config.yaml
activation: "gelu"
norm: "layernorm"
qk_norm: false
optimizer: "muon_variant"
beta1: 0.9
weight_decay: 0.19
lr_head: 0.00881
steps: 7573
dataset: "wikipedia_en"
MLP neurons of a small language model. Each row is named by its layer, matrix (up: input weights; down: output weights) and neuron, and shows model dimensions 0-169. Each number is 500 + 25 x the weight over its row's rms, rounded and kept within 0 to 999. Numbers have three digits each.
A block is one neuron, or neurons of one layer that tend to fire together. After each block is what it responds to, as a language model described it from the Wikipedia text at the highest values.

L3.up29:489492489517489471505442500515514509462444490486492495501560515494531451532474546482481492481526518513486488383503499466524511464479530498473488513525537527503504463528480453495481492432514486453518546495514530490479525509481523467523503462462496520466494492537495494436468493484496507508505472511468477501483506502491528552531528514546490515533497526513498517486482469476481539490498481528529489494478487488497510499481500550509482523495504495550490469501545501467497523532483522491517524512451481500463483503
L3.down29:500531526482521515504569492481507498505527510500518483471468487491478535466524485531479499500457491467516498546497532507472491506526490498515490467533509456457489514489515510538514501533492501528483452516474521499504497477497483540508554508520467516532471506445502519537517526519521477549508494459522562494524497484513463462520459460453516523487493501541509507506529542535506446471496517470468482516504522508492482474511507490475498497516502485492473533485474502495520481480520492487491465489542507492563527497
L3.up50:516467492491468489463463520515513531506480455483499522468508450500534484496500472503493518499509502496477498501517520528511501481470506481515510497490501496493452479483504514466477456473505500510521541506499536476494474538476562527504493478496511500467508506517538492484515494493529482483524518499460499492499495520539503494535494550458490516453515511537487534501491446505505507501476522526481535516496484481505466486514539504502467527495548478487532469510477509541473525509511499424528549548474490521465547501
L3.down50:522490521484469516515527486498494476468474522494521521495470513478499505515495467484470505483517480498473514489453529480503442539509510544463493469520508501439523516468491527514504540457501526505516522530523528459526494467522531464500538521522526457503439526464526470493519523483487477519462456482515494503519479507461507502500488444502497504486457528506552496470506503507510483492464481510511518488481508434516479498495461495457520444488517502538467519504472479540531472505522502520543535468476526481507513496
L3.up996:546500551507458474478480504486492451555512528497546489482475482494466491507504506503472482561525541502497485495514570482515504431492488454511541511522495555416489504473503463502475497492512503507500489511525493495498497506501521486485451525478506519540504451482511514515502501542483494457545494496535472483452505487510483531536508520461511518504525479517509521503508458515499521496439505492486480498485470490508576517517506466520476482511476479496477519530496480457493484479505543494496511564495496520472561458
L3.down996:480493503458522493540532531466508557509502476532536496532520490523453509465524481456534490503499495453485474510503504501496498512454502522480463491461480500484479481507507483511509523490459472533490521478509472525517528478481523486515514456509495503508494554506475485453492503515510510480514503522453511501514521513509504503505499456494509476502476514470493522487526531486486465531498527452495479467524476477539467460476534523527554507458550497514478518484499465559497492503483476488487521464548514493527489531
L3.up1030:522489524534499470532494465509475526478521494521476499506518439487455498508493497516492554513472513532498501478515488524510495474474496505529606565521515524453510521498478465483482482535516527474531497492486466468498484526476513495496531527424509507494547489532522511478484513495547510464506526502463516485511525512498495527489491532491530511478508472502473475514514499516465471499475459478530466528503471474502495515462495512537462483488528483529494511448532533477468515504516523496473464516511481517463532496
L3.down1030:508508495495480499467494460497523543529484493500532463498475514536492508508469511556439505506514495465496472505441471525502523505507485502494509477465494502482491525470525464555477452545562494516495487515530509481504495507520473532508492515449532501492500512525513514421471487487507476499512506459555467518467551502513484499511480536480512498522513537510510511484520473516531486478493470483499473526491519481492479517511444479503425518503529545512511504503487486497489516485517487487487468553495473508475518500
Responds to: Mid-title words in lists

L5.up328:553472516506493499492512443506487491510521510534438498494519469461528496539477480486465561523495498537473536503513529502476509513512507482535511488501536531481497527493517540522479443510498577474514502487498494477477504460487521511493479496506501481484499513508493505519438502501524508483543524479498527495536500487518507513464495523528519446487518483511506501485542499502507507489508483519504454519476485483474485504515512480526489477521526501489512502511579487479482493498496507444483465507515489554507446498
L5.down328:498496530481486480464458451492548505518495482504509494508513528494538499548482488566466483513501497464540499499461527491511496509494499496503541488499507529479514518525463495522527482466499538471501490518517519481467507498511528548474471488495491508484513501506516501449502488462470506485524520489513545479510527495529540505503509489502487482515517493535535544476534494516501487466487501506509514522452484472510500474519499490538485478479492463511477491514513487487450479519463532515424476508502499540520485496
Responds to: Start of titles

L2.up460:524542527521488510491472474533463555447471516463483501516511488537503496488478523466488514523511505500499501513541527540488535455480481497519523469494513504512471530511496486532528445532474532525514483511495507490482511528484533550487493494467487478493507497531508480509476504474502452494498511538445488521491547469528525506482501513521514464520495468478509548473512498488479502482531434519521452516482488468494536523483541489509524508475503480491504507496542496467478439494485526535489463514518497540509441476
L2.down460:480509528473488502512478450505533496537485494463519513521521513473459501494540492498517504540528506502530412533491508498496519490498494466471477502528464493524547497547513502475526510525477492477496484536521504521491524497495494513481499472519495471518480485548555488543521476487504494507506493512519485491453470503529504529482468450517493470523494487515505552525465507535523514530514513493487534504496506535511535510493459501571447471491476498483480527542491515486489442500504514509490460496491515489525468472
L2.up830:524492533502478491523492466505516524476512492516480536508533489500540535529462514489451538509466496524525481477481529502485511495438518501524554495489494515463493494511471520500490483510515533503511511503491521475485472533494468534498518481465530499516511503544524497478461514504515540532517525522465533477501523524511476532490461538516487483504490468519495480537532499530489456496549465526525456491487479498444503482501486490531452487482504476513509519488567479509456464551522530496470515524555540557501493511
L2.down830:487489548518474528497509497492527480516499495492577501509497480534511525514468503532462509482546507524506475508463498497509510486501490493468490493458506530490473516484498531528516477490525493494494500504532472477501546514486493487478497504482542486507524482497492485469515477517487495540540530492493480475491533508530511473489480512478495510550531499521508511507497472518510497480515468519480476509433483491506524503533422487483466474475534520511488480530460488477509452469508504492518490521513489516486455503
L2.up1364:513486483543490469505486491521514537505489534508485496522498502508510495520519521521484497493534499488503505468480532477492465522503541475532546497472561559491459514515506446474476491528515508515529502495493480457480504502481549496509497532540503492482476511507475498479481514518509545520498521522492534434527530532533481502436479552523499486519479483480503546463518471498498521498510438501481508500481467483475483528505494534536468475477491504506494478507524504481488490508506491516456478516531528480503478493
L2.down1364:485509517451486531533507515454520489494533458488485507481503482481501520496526483496507527538503518518520493539484472504508533488499446553486445499485431468546529502490527508508512487507458469479506502540488508504548482518516500489482474477497494506528510472504541490541500508496505477485508460485477465516465483487507533505516513449482481525500521520528513495523450504507493488530505547518504481498488517518525523448477484492488498519449500462484517542555469515493519480515526521529572483489487489484513532501
L2.up1510:504514488527500504497496472495492501489472493493513510546502503504477517487495524464520505518472538549511503482530522495511499518487472534498498480471504458508518561508527552520496456495478509477496443503486502506474521518488515521490510492464458506473513506542528479524492491508490543478483499480473487519516527491497523479459429467504483461473517463488494514455519504526500518518512456512524477504510470491461512519519510469483481486425543469472538505498492518432504484502462470505505500536502475532500468479
L2.down1510:523489475511467527493485542546496539522480510497464542520502528482465486511507476498509522504491537513502496496551511510499505510483540472480492496529489478499511525482498528476469534509539532503514443525511499505516522437484518457487450514489476508493494458509551471510473495516493475506477464485485520518520481492503510501524499485556534494489495512406497511464528491513510536505473509541451530523496516490473555487492511528522478467476449511466458475488514523492504501511487518506464485468536493497549498469
Responds to: Words inside proper titles

L2.up85:473495472480502562483498508482469523493518485520510474485538490533478491507496525505477533479487517526489482514530464575525509470513501569523516472535550492511507509497532514488525519510480497509506436548541492466467515476453509511511507489495464475512495500477517511482522474506519532486492470467490486452514480458532450518491505494511465516483518477530523508499509484508492571507519482487513509482513547520510492516491500459503521519482516509493462516532489502478465493490504488476454474502506471520530487493
L2.down85:481517520543538511483472543504496536507507485505493499474504513469516453499482470554495509519492525508496469522497522484473474487490503488514489518505495497524472524490450479510501508496485508503471484494551482484533522498516516495550481481506494512522487472470516446517513567479521507498456475519500464535496504513530499525491441505477511513463509525473485494515457520480492489488489514512529484493526440483524480485535494534478495526493547502505511536480472527450516499552449503485506519477502417544518492529
L2.up384:503507515546483503478529526504474474495485485541515468503508488502471456511494497449484510520518475509488449507537488500485506487524501519511524495466517516492513499465514481466499491521506492504522470453545488502495519472539530517518489487486518507502552507508496485497546528514536496501517500518468504570513497531515506494483467455500505525509472500503485507508494542477479507503543495541527522475538499492536497477532498483492549541513504546456494448512542481484525540472493526500492469482496552514524476535
L2.down384:525519469501558484517529500490496509539531480498492500469504523544498468507486473499496505516528494483482509521461518505492516500491510517491492485519520509500494497530507471512500489463428515491464530502505461455539522485495492499473497509532556520537479426454486520425517515525513492457505523478543505486515524471519481509480501470485501542495493482504468485561467523495522462512523510510534494554490479500500499532507482508493514508494527496479502493476512521485474509502483517509484509485474469539528495524
L2.up1147:532501495513530532478528515485450512517464489473466492514527466504511495498509504491519504524525511571522463504504504505466503481495493485493528474508496494486539520517503477470502531459515528487499492511555531511518496536505560520524512470488516514474491492533472462505563462516494513484536469520505499475460532511499494485488485485532472450501505516496466506501520520495560490446477474562431478508492472509497512473472501464508506475519500484513468451525495522483505502503476533533510470516513499456489493496
L2.down1147:490504486504493514515506464517542502494513530489513524486489497552493484509473490488502488488546465481512504487481482513523498448555522504493507484506483521509506492501519490520520491519509530497504466474511520469494513491493495527494476568474553485521503482469523510405460457475489444539481486506487450465517488509526521510470476493499516513481477488507493459523512494466488471516505514508507487492524511493502515561496522522523484500486481523547510545527448489501493456525517469482504513458478494474545483510
L2.up1204:517495532545515577480530513473415530546493446493511477504514507536478472529562498442508509544481520536495491503527477480491518500519498503498528489492513488486519495499471500448512513474494497508509483463515510524498510465475554486556470458461507507478551504521494483506522503512493458424445495480539489537499506487510526487522504517508526491472520486529487503481498504504499535504491519508540488526494461507503522476538484506514523483497460477498530527470514473533512509490485516497541468486491491522478481482
L2.down1204:460520502521496429517507496480506531503461540471515521490520491471504555514496498494512485441504507517485490509504565465478436501521544533501448499494530482454516519511547484509523472506505476499479487500540497454541484530461499496475465503495527472539457478486499535464502515492542535510490485509514518486498535492511432493499501495495504489517529511470471525497527463514498500480485481518532511513478511511514481523484504533502483523507515500520486515486491506520505447501478482519482522495479521537488528498
Responds to: Clause-extending connectives

L2.up749:528482544518537493500523518477468496490472524500511512477545512510466530492493519480492509489505460515538487504512541489528524526478466518483491526556480525501502528469482516474518537484494516508475479496505540462518519512489461519482506533508496475490468485500523454481487493506488550479511506528492472455494467514544502493507476556496563441555516523463505505493456496506509511478508456519513501505551483501518533490502547477530435506518507499490519505525485573525478535481554480493504507489461490542504527482
L2.down749:494514506477523465520493482492498439509501521490512524500506483482495507515512476501509541511506485520507524506477487487492492510506471473479498487520502504483516480469497551515477486474496529486484531509530505510465516495521476546472499539470537481528490518479506524494541510462483481468506470464530490462484469507503532517474531501447520524528494498502522557477471521493486517526473492569470480494514474501515464539526457487483467514494503463446501478492514503539490472487530523518480522475515541516498496500
L2.up975:510477518507500480500478480489516497473493485470499512486535479525503505466536510484479491520506525522508452503494498488500488532464486515489518502529517541479473468492516475516464461501506505498495529499496480443488495520484508514530490507530471497552515465514525483512537493487478477471523534522475513500495519487479489516542481498456447504526468517463514521534533529467473457505518525499545498463530480485505482461558492506591505521514497477513505513545481480503541493483519548482485509519507496507433532475
L2.down975:507506479481514524450564513500468470468519487485505453472488467480518502473461501471504518493506552508509517558525507542505530517491492490494506473464477488538498528484516517512468551480503505478515459491508474487491523496490516492495519509510505491466506473449512539549542515486461498507468490472518474535507500476542482511548485485534529488535491491495478491533489543542498490487469506519501495466481476488476476490497482509461491501502523468498520483539475509524532454530474522513525544491488514506506515497
L2.up1156:516510506533516511517475454493470465521513516494514493503516483487482507504517512516527490442448516488510493542526557551523504474468473501493503456497508496492489489502545537486509484453501497518500542483509540471515535508504468491427530524488504508483503506466533539490512471518506496484509525507479502480510507528552507507462480516479465467503491485474517524492495503488498500462520524506477495506463535523444477461516497532520494436456492478477489522533492499488519497504520532464489521490477510471501470505
L2.down1156:512466493492477530532521514484508496470533484496448502507525500485499432505503491477485528493524544510519516531458500541562514526482499559540522494502499485526505530504514505492523473498511496441518506532511517485481467512510468510465481470466486496512511491495518465534440540518498526513488481482524528516464485490519487511469528474497493502515506488484529552535492506487530473487534505527488492560453512504579502480511514518511503482487494494502486533484507477499515504469516508496489522473503473550517548475
L2.up1263:568493514497463472467488484501498460486535535524502504556455455506435472482549480501502511489482522511519485482488481528467471476487500439507509501534507472485530500506490513491527506530511491508458529542527523554500531471516521501525496552517504510519490480495482458469553513547530513463458440516491487500509469493502478459518499508504498473485447506487556490538519492503474524529525472502495546513505451536502495494474493453511492462504511489532496499520535474540504469502511508494485489500500507536521490501
L2.down1263:511566500476509459473488493492550473521486523470490502479494485488528460497482526490505519552533529500517472480467495474480526494532518483509466536478525499494499543499523536437443499503540490502485480499489500516516534519496512506484511478495505487520492496495485518492534497449536486477485526496478481540528471486516489476521474497537546483492510478458508536488464475478468486501530513466450518506511508506482518486504468504525498508520512447509486507495517521476467490504514528549471486487514542500499462502
Responds to: Separator inside numbers

L2.up5:525509480508500452520490515470471543510512554475460510514478505526479498501494514528494510492495491522483521492510527493486494470529510491492486472537485467501469479488462523514513522496540468474482469480526492488520516489493508474511473500515496480484495510524500470509539519538484519473498513526536469513475529469485528504515492485543513494506489481508532506499479531497515502459493506512509544452529495507490513509486509478534498497502489540509460492476507537517456476528494532525494512459474543545507504474
L2.down5:430522498504539509523548513504520500539474537448505513522498516487491524508535469482570512481537551508492486492512503482466483498481530517473490508514513495511489496537501522469524530486475533526506517475493509525539471450524526487466533490495512481497514475527519502512489511541468518467498480490518532473466501506526494515502496450489535475500527491494547548490475460491484492480551534509477510508498467544474537484537535509506544485485499526492515488461451484501472502528531498512506523556441510522491471507
L2.up988:500500502504522515482469556476505531488470493516504494529522511474486518500500498560482478505449527490519491502505470521502460483521519471515503534507523513530476499521561446500447491506467534499528467509497478559468537503509524543519519518428485501509510484517503515498455478498497501506497470478523469513475482526470493527550436512462515560485505518474489455473484496553537541481515471494449477457483500472511485508517487472540472506485458459517510468460520518477505514479481515526478508496487440512504526463
L2.down988:475524513496508493505516496511492543489501503517548507537473507470509454492456496585507515495501505517518506518519509516477495514457434488459511506510506518498510512480485405483489477518474518490537531515455503524521538519505473540509582480461492478505554516530503447450457475473498528531508518499485497519465468460513478520492391441490517492497484492498483482524510524522502536522476501534526487499499507509528436487496505486522476519475462500524516458503506510497487488451491501505458493512504437493524505511
L2.up1268:546498471465574472507523537519492528454472531480493506535501491509523523501500527508518470454488487524479503471498518509501477496487492498475497495499488497472499492529511509489480483475493493499454518504493521499481514462508502461530518483523473548478502519521533528466545516533455513462512513509478480546499547522491517506501494506475494484478517514507525493494534509521513591513517518528486479460510527451496523486476491521489440526542492487471505474500502538490476498546534511494496497521508538497522539459
L2.down1268:478480490516528531481497565521498522472497506486526510479478481552506499540516511476517461502462545506518481505483488494473485505473490462510451484477493443487534493484512483503484548470494516501500510489466496537535505522500472501549502493527516486506490500516458513490527507564472538542471480498522501539532498486477518533504536502538542496486472523495523534509492451484523478522479505496484506495484502540527476544485481502517474495511537494494464469507502533506474465495543547471505531493504499550501508486
L2.up1399:487493497489477499496522512500508480500493487503482520494462485485520518478491474492456463488486542524488514444507501501495484494496476514523532478534456465483498538473484497503540486488515504497472483511468533470481502512497504483561526514503476516530484432495542503530495480534471499484479496445490529513503524483465508483472488501504512503473471503500511501426491545524507528527507505520486507472484529434476514493496522532557486527497492495478497514496524536519456501525512493518472469550521573492504515545
L2.down1399:508525503519462535507512464476466505498506494470468457484495549514531518504532501502500517474465515501508464477506521519485488490489544519478499493456547525535506508484516489472447509515524501519498461458432495503489518495522547482528487525501500476465512525507480525453458477519497507497512527494516543542502514513500514456507455498503535460485521473527505483534544489511499507503486484472486505531473486545501476524505485512500497522560525474478493458457469514446551475520477548498487502509509492534482549481
Responds to: Rare-name word fragments

L5.up1433:514512541524512518464474469488489491504467503515515487492504501537489510533439576508505526467495470477475558473489500534540523504537513501509513535508496524526511490510472495512483505422456507540488512477464498495531475529529480488449525477517510485512503511529488508490497494513511542491472507486514500482451555449473461473507497466512462510555480549478510472496507504530464501486548460507507495506503502519489490488466480502471489485508491502520508499480483539506497505519462492494514475550469492517517491512
L5.down1433:470483521500511474519499471510461474512496494507490505457473504457503507506482468469554492502471463508463491489451495491514509512542503502522465456504525470479514545513489472520474500503488506470478503460457476492473499468496527484459515490470518511491478464504481457450504495492533560454521510498526479485470480520511537467490499503478509471504539452471497487537490501491456477534473560474518553567484490478530482495491486531501486508531525506519458509539505547506437499509489508535491495535483508512509478483
Responds to: Clause-linking conjunctions

L3.up522:503506533506525550525535563494467504506510506570453495474467485479478525505466494506479460513465496557496526508484498509476502517507500520539505512500504500466505483473503515512465482501517517506533462463514494507485527479520479487503495495534518482499536461481501501552521500498504467506489507483506500528477469553518489486505497452524473495490468529514491490493502496476467521530491511510464520488478533493499503487517498488518504506493518539459492505478523490480541508501494489495497481506483490509481477555
L3.down522:539523493529529491489462488526515511511498510484469477457491525493525469493460530513494476492474482477460514475494541498483488512542540479473492507501484520482505489520504498458508463505487473475467493500502537470489542490525513517510496510515506477494527505513500505516489503465518520494505529499511459476465536485508521496487508492496487469493492526483496519503501528501500523518492481460478533584477482511486475513488506574475454532514473518541451523507516550526453497498504485521501436496471469518483516474
L3.up997:482518439527567500501498496476470464556471494479519494482522442477554511516541428518522512488517492505491536481527515509490492497493489469514482550479487538512497512510503486473463490492503474506500488492468479500516499480511462458522476549495496551473509526503514497504517499461524525554542453564509467491518485522532542494483499440483524553464491474468502507509505497528489487547495532512524517503493487511494509511509503473483526505477460472505510542485499529484515515503513484507464518450484541482492533515
L3.down997:469474537504472492479507506462531509468544521503471500497491543517515458483487526430501495477464511505513494515480487493510501503480491485485511489456497469517525495470501513447477498513513490514523514506544517544532520532515507524523496469521564488502531465499495520469483492534458509488465508442502497500514492453445488521527522517536483482509481501497493509478491519462484489449513459487518526507507492475485476498505520507491491545497496517478499511503549492517445502546453482482522494509520504498505477485
L3.up1290:499565525490503534478522418487512485462538503521505519482516482503464505515491502522506484466481480523493524452501459538525489473459514490496474506473508490536508483478494485509502516486509513468494480470492514514539491512519495456523492477489485509502484526518481541523496496515465483521477457516531470472496472481511508518472447502471489511498454493517493487463480491514465480537534507556478485525469460476510452539506515472513520490488507541486520497526521535481474546519485512496442480497500487486519535491
L3.down1290:516478516549485516503511526477489479553495496494474488419473515421532509514487476514497534488494490472487499518514504446489514501518496562513486535523479531508492494471497507448463516478494502514492515503480489520479469525487466464477464501487528465523495503536505482448532506509528508515497503503493478454512544528499494508529548514518490469505460512548478479511513494531471487493483495491518514527495523511472504520520494527468487515500517468530496483460508485513567479502443524510492484530489508516505494490
L3.up1512:488489506505460539499492518501534542484479498491530481494514485489463505495529485479515458465481483499501543456542549539481481525527504524505508498477563479494513498517511521500485460506479509509487500478494492501499502494507472491489491459492481488499520470538508527465467523540514511484504502534508517497514523492568539505516509444520509464495511535467511531506485474487484499518447503538474508527495495494482506499489511576500504471542464497511501506496487529481495496539488514451453429474475527498479531480
L3.down1512:509473509511504493500520506458494457497489516492523506431480490449541526502483490496493503525540511482528449507508503477525481476480469486470488498516482505539453482515499499511510533497544502502501516480539509539505490522449530506497529540554489503543519469490466552476498489466496522519503492508477475550494477496523471479540496525475493505506510507515459479524458517507497501487473517511509445512482520505512550474491511459466508536431513503506494509481523510473485493500465511540547523494508493501532531539
Responds to: Clause-linking conjunctions

L5.up998:515533483498532495531485508488465526517475463502448502462503527462478499490527490449497521466477537519532488561473448491494497507493530480525501506528480530517452523488518487510485519469488475452467498508488475509489510481496534541512506491529519529497458503542501494488454512501513500511486482480522488522522488482503507477500534499496499448465464473479545497508452502498514546482505507491517445525526517495490510472474489502497503497510474517522502469531526508456484521532480493497482530485492477518499507535
L5.down998:503495443494473541507454514482490499515459544524465496561486504510476455497472521486492492511541508515502478487484509463492470541521485503469498496495495467513471545518518488447533455509493498507478507484528491489465475519519464545460504500514449516517462521518445507489487523475449529471510468503501500477487478510475464582538505505458515473497499559525482484483481489496473459496493513544525501491480475530487539502539481479503529516504488495543499511509486489488447478462475505528519479514495482475518483474
Responds to: Place-name generic suffixes

L3.up28:529476541553459502501500502496505505501547546495528496541525473472479540518482508504504476516507511478518514544457459499528495521536504495532456507489489460478479518523492527529505470455521491528502542499480493469481487532459504515479490518472533453541485500496531482493502496527514531487524523475509468495488459536480527510484518513553504509507489496505520521475482509508470472497498465494463513482508523472506532492485476516543514545524527460449515500524539541550477479460540527546466521490469526473535470460
L3.down28:492535524485533495424507462509545511511497490507499532527453504526447502471528479515502488477512515495510493485522547476482518533501518480509487515497502455496515513470538522498508479479508493471508524461514492450498494460502534495472495470460516526520508493476513466534494490488478472506460465458479513530552499519505485468471480459461529515466523530540469480490481487528451476522448511489482480474501511521516506520517471524517464505473473460510511491529559494487530480517545506482491496500499529516537518482
L3.up578:502528499492524469494496440515528519518512571525486458475529519528515518463485476483502475519508499488489504484496466525485499500502522480502516511485494494490488503496473490536538483492504542479525534465493530487508464523402488469536475506479458528462475535460511484504545526475475494456493519478505527534508502483467487511526476508491524515513478535479473511531490513509511503477508507512457492496488538487533494516518506506532466511485567474486530526497534476470503539465558496489480471512511554521501467500
L3.down578:535541528465508510512531499468530469494492523520498509548515510539488501486480511533482465490462499537469509561528504500497513478498496480538487455542508514504457522507502507496541491526493463457501548512546489474480425507502519509480493524506512504518484498456479467496481557496493476545426488475536576492495498518553462505489471503487503479497498504501518534500514511510487521491515493496490532503489505456478474533469507497468528531470496491489482518510538509511485490531504515535426521509508520508471475470
L3.up753:434522494481536518477476501473535479497511497514503454515486504532564521488476498520505529498530536504495530483471511542483529542478495488445492494531510503491500488475518508550486510510507481479526490519510502466485463494498485512513479525504487524550489520484527463494482494480535459500536522507510487469453529464480469510552478541507516505501483468480476469506482526539497468505498494484539479490525499506506470481480477458530466469502526479495471480516462519479532478499497467529512501442510533500515434493
L3.down753:544483508478503515520493494496488480523533516477473453506515481506490480475505431540550530514512471470499486554504532524522479464507507466520536517457523491459535498475519455511496429511438512521500490493524534489492495487523540460476506484545526509511479529544500521478493499513491504508480503492545493497449515475454497533553547455497517498509506454540492511489519486509511443534477486500486510472473479443523488497557504530482536525478490479490528471500511483534500508541512539500542506518489503476506556468
L3.up1006:475543540506483479470492517486507524478514504474453518522519509474495509491475549489479533522475502503449474489478489532511494526472507439464506512495489497466507588498520490490483483510469501560467483506489461456529492470495515556493510522515505456497545494517464511461498457512504457496511544494490525498478494512491495496534551508486464449541462539513474490520495545512522453479467481506494481483485502462534504485493534467524465506467509482536532498479471518525483460483517485513469501471514541538482496510
L3.down1006:471501518508523533518458469478450490484455514512529474523515436591500456492516520484495553497446507515485533526510501522530512540531467531461493501528512481515490503525524499454467498480504518483500485486480503454465463557513491519497521484513467534518537497492469491539466483439489499514472497466524479464509493495503458505524487476452481528473467524495526494485529516503490472547530515540495488437509478505492531529517484485491469472548485524491549447512466478528501473488514514514519507512507539493522500505
Responds to: Mid-word and mid-phrase joins

L3.up401:537500545519485464520526496512519501523517531485507505518479467478491506459496489442539479552502498532492562484487494533494495500530444501520491480507505491477529496470503522492487553509528518540493461500496493515512474484531522479500517520484451505522491507506521491485489505535490515484532543491505495513503505482507535495475500537507513513508478490534516536515530518467466506530490497480505486503482480508510512488466485510464483504449509485503492511523523485519479501502457458472533505522540487489524534473
L3.down401:503475518515462491536532490512473557514458509472506530515484491486483526497510477498532484476460492506553507551505533477460484493522469505478481476517493473493472486474488457517546499526511548508494483524531504533510513540569496530466512526499483471527504498505490483527504513526520527545487483432516514520552455503464519498501511511507509509460489474506512506527464495507485512559459494545528522535508532485490518522495484512517485480483534492482564489533489520457457503507475528514483502468515463522443514497
L3.up768:532472446490480493519508514504520514492495496464454525525523492538464520475471488490490508513488536533471460549522518514462506501500486515498512513470474531548505455462486492458523477536550512495481508502529541532505497559526512509481511502512536512487500509498475513477546538518476479512458505480512512473508481460509495493481523480521492516489479460504528474498465519492513531504461489503481506500536506512489473496493495516509510494468501528460505512505517491484507500483483488519466508476563475456506514505
L3.down768:489503506500514469509507518487486533520454515487474498479485493501505501497547475476500468471495491510505490501478472499487528511540472491488495513482481511475495526511508435505470482537513451516507527493499509474457537534500520475512538521500484515556476501493501460562478506531464517497497439501475538515480475529503486496473484499511499522469541519511493509474478491542456518487524520469550504505477505514536470511517483520521469493540533532499464495495468486443501526517480532505520463512498481522495478507
L3.up1068:513527528487515460532484516490521499512507509464521519479500485447476494479493523508502476500456525515477472499504491479459456493503483505514505491498498474466529525473481529469460507462533505463492469490510465466516494504518476455510522519479467483496551483503485537506530515544464505482524511484539484512490520524490521496462502504541535471513491488515521499497565512471551489504520480471500501468551521487519502511489485522529490490494495494481486491514454540477489499548511514503511541492507511517530514495
L3.down1068:509536464545503504501498492465476468519512475496503500518489483518458497537527503496516516525522526498477480531521531503496508512475501536533524514533479457504527519534510515455487457488522509475495482467485484512510510467486520503491514433539535516503463487481521458437554522514506510484461495506506534494485501475519496494521503486501497505548484496492530517475486459492488501471538479488476480521535491532494484471549508504512493518501490481491451472516530442532440501510511518511453450487469519531539497495
L3.up1384:507536471535498490519494522484511524509489496510457536544483473472456501490481456458486484511508523510491478518543543479470458498503483500530531521560545521520499508501473525474491466537537527534460441516471507526477489543474462494499511485505524527494537484505527549489547514499494530507467512471511480514463489492518519527463510478516546518508476464569524512478485503471527529514481502483478511482511533498511453492463506515506457515521529485511540498487498527487480513535487511512501499474520516504529479498
L3.down1384:489474475529517492531509500506502503490480514516527454514466509529482495510513522466494508506537563491479519523476547516508464493550500516550499467521444494478527506516511494477504474560530473456513470492487459506487480465529513544518481519508471512510471520530503519465519481506533459506484509499517511486544510494503454525528509513505519490521508523508506521503528454546518460533496502526516526510534503523500532497498519506474473511489512484502471494458508498544461493505527536553473447493451477499511498489
Responds to: Proper-name completion token

L5.up710:561521503534532479497522491546520503488472484460487503514559438498501515520482523520514508465508490515495490532469510512493497463503504498518514500514504511491483520493438456503528475440503510504506480507500513523481510515498511500504508465490497544496455470489536482499483501523514515500521485488504464448465516521529519524449506544462531529535546494524512499493514521546473485498500538523506515470499446515520477491534468500506477524499457502500493507548546469505536518516469523510492488495505516567520481516
L5.down710:491514497492475542498500486493531606524547475481487486469490515500460501493466533512483502493506511508497509515513510497484503476508481470511533501459464483493494477531485504522528515491475518460489484487496494513486462476482544530513484484532497509496500514524487494477457489506504532435472511501492469518547504514503530483512510531500486427482496491530512505525487540501473498503451506511478513494511495490477494483473534526485497521530465550522507503450478491445511506525503517506510510509474496459497520485
Responds to: Ranking and partitive words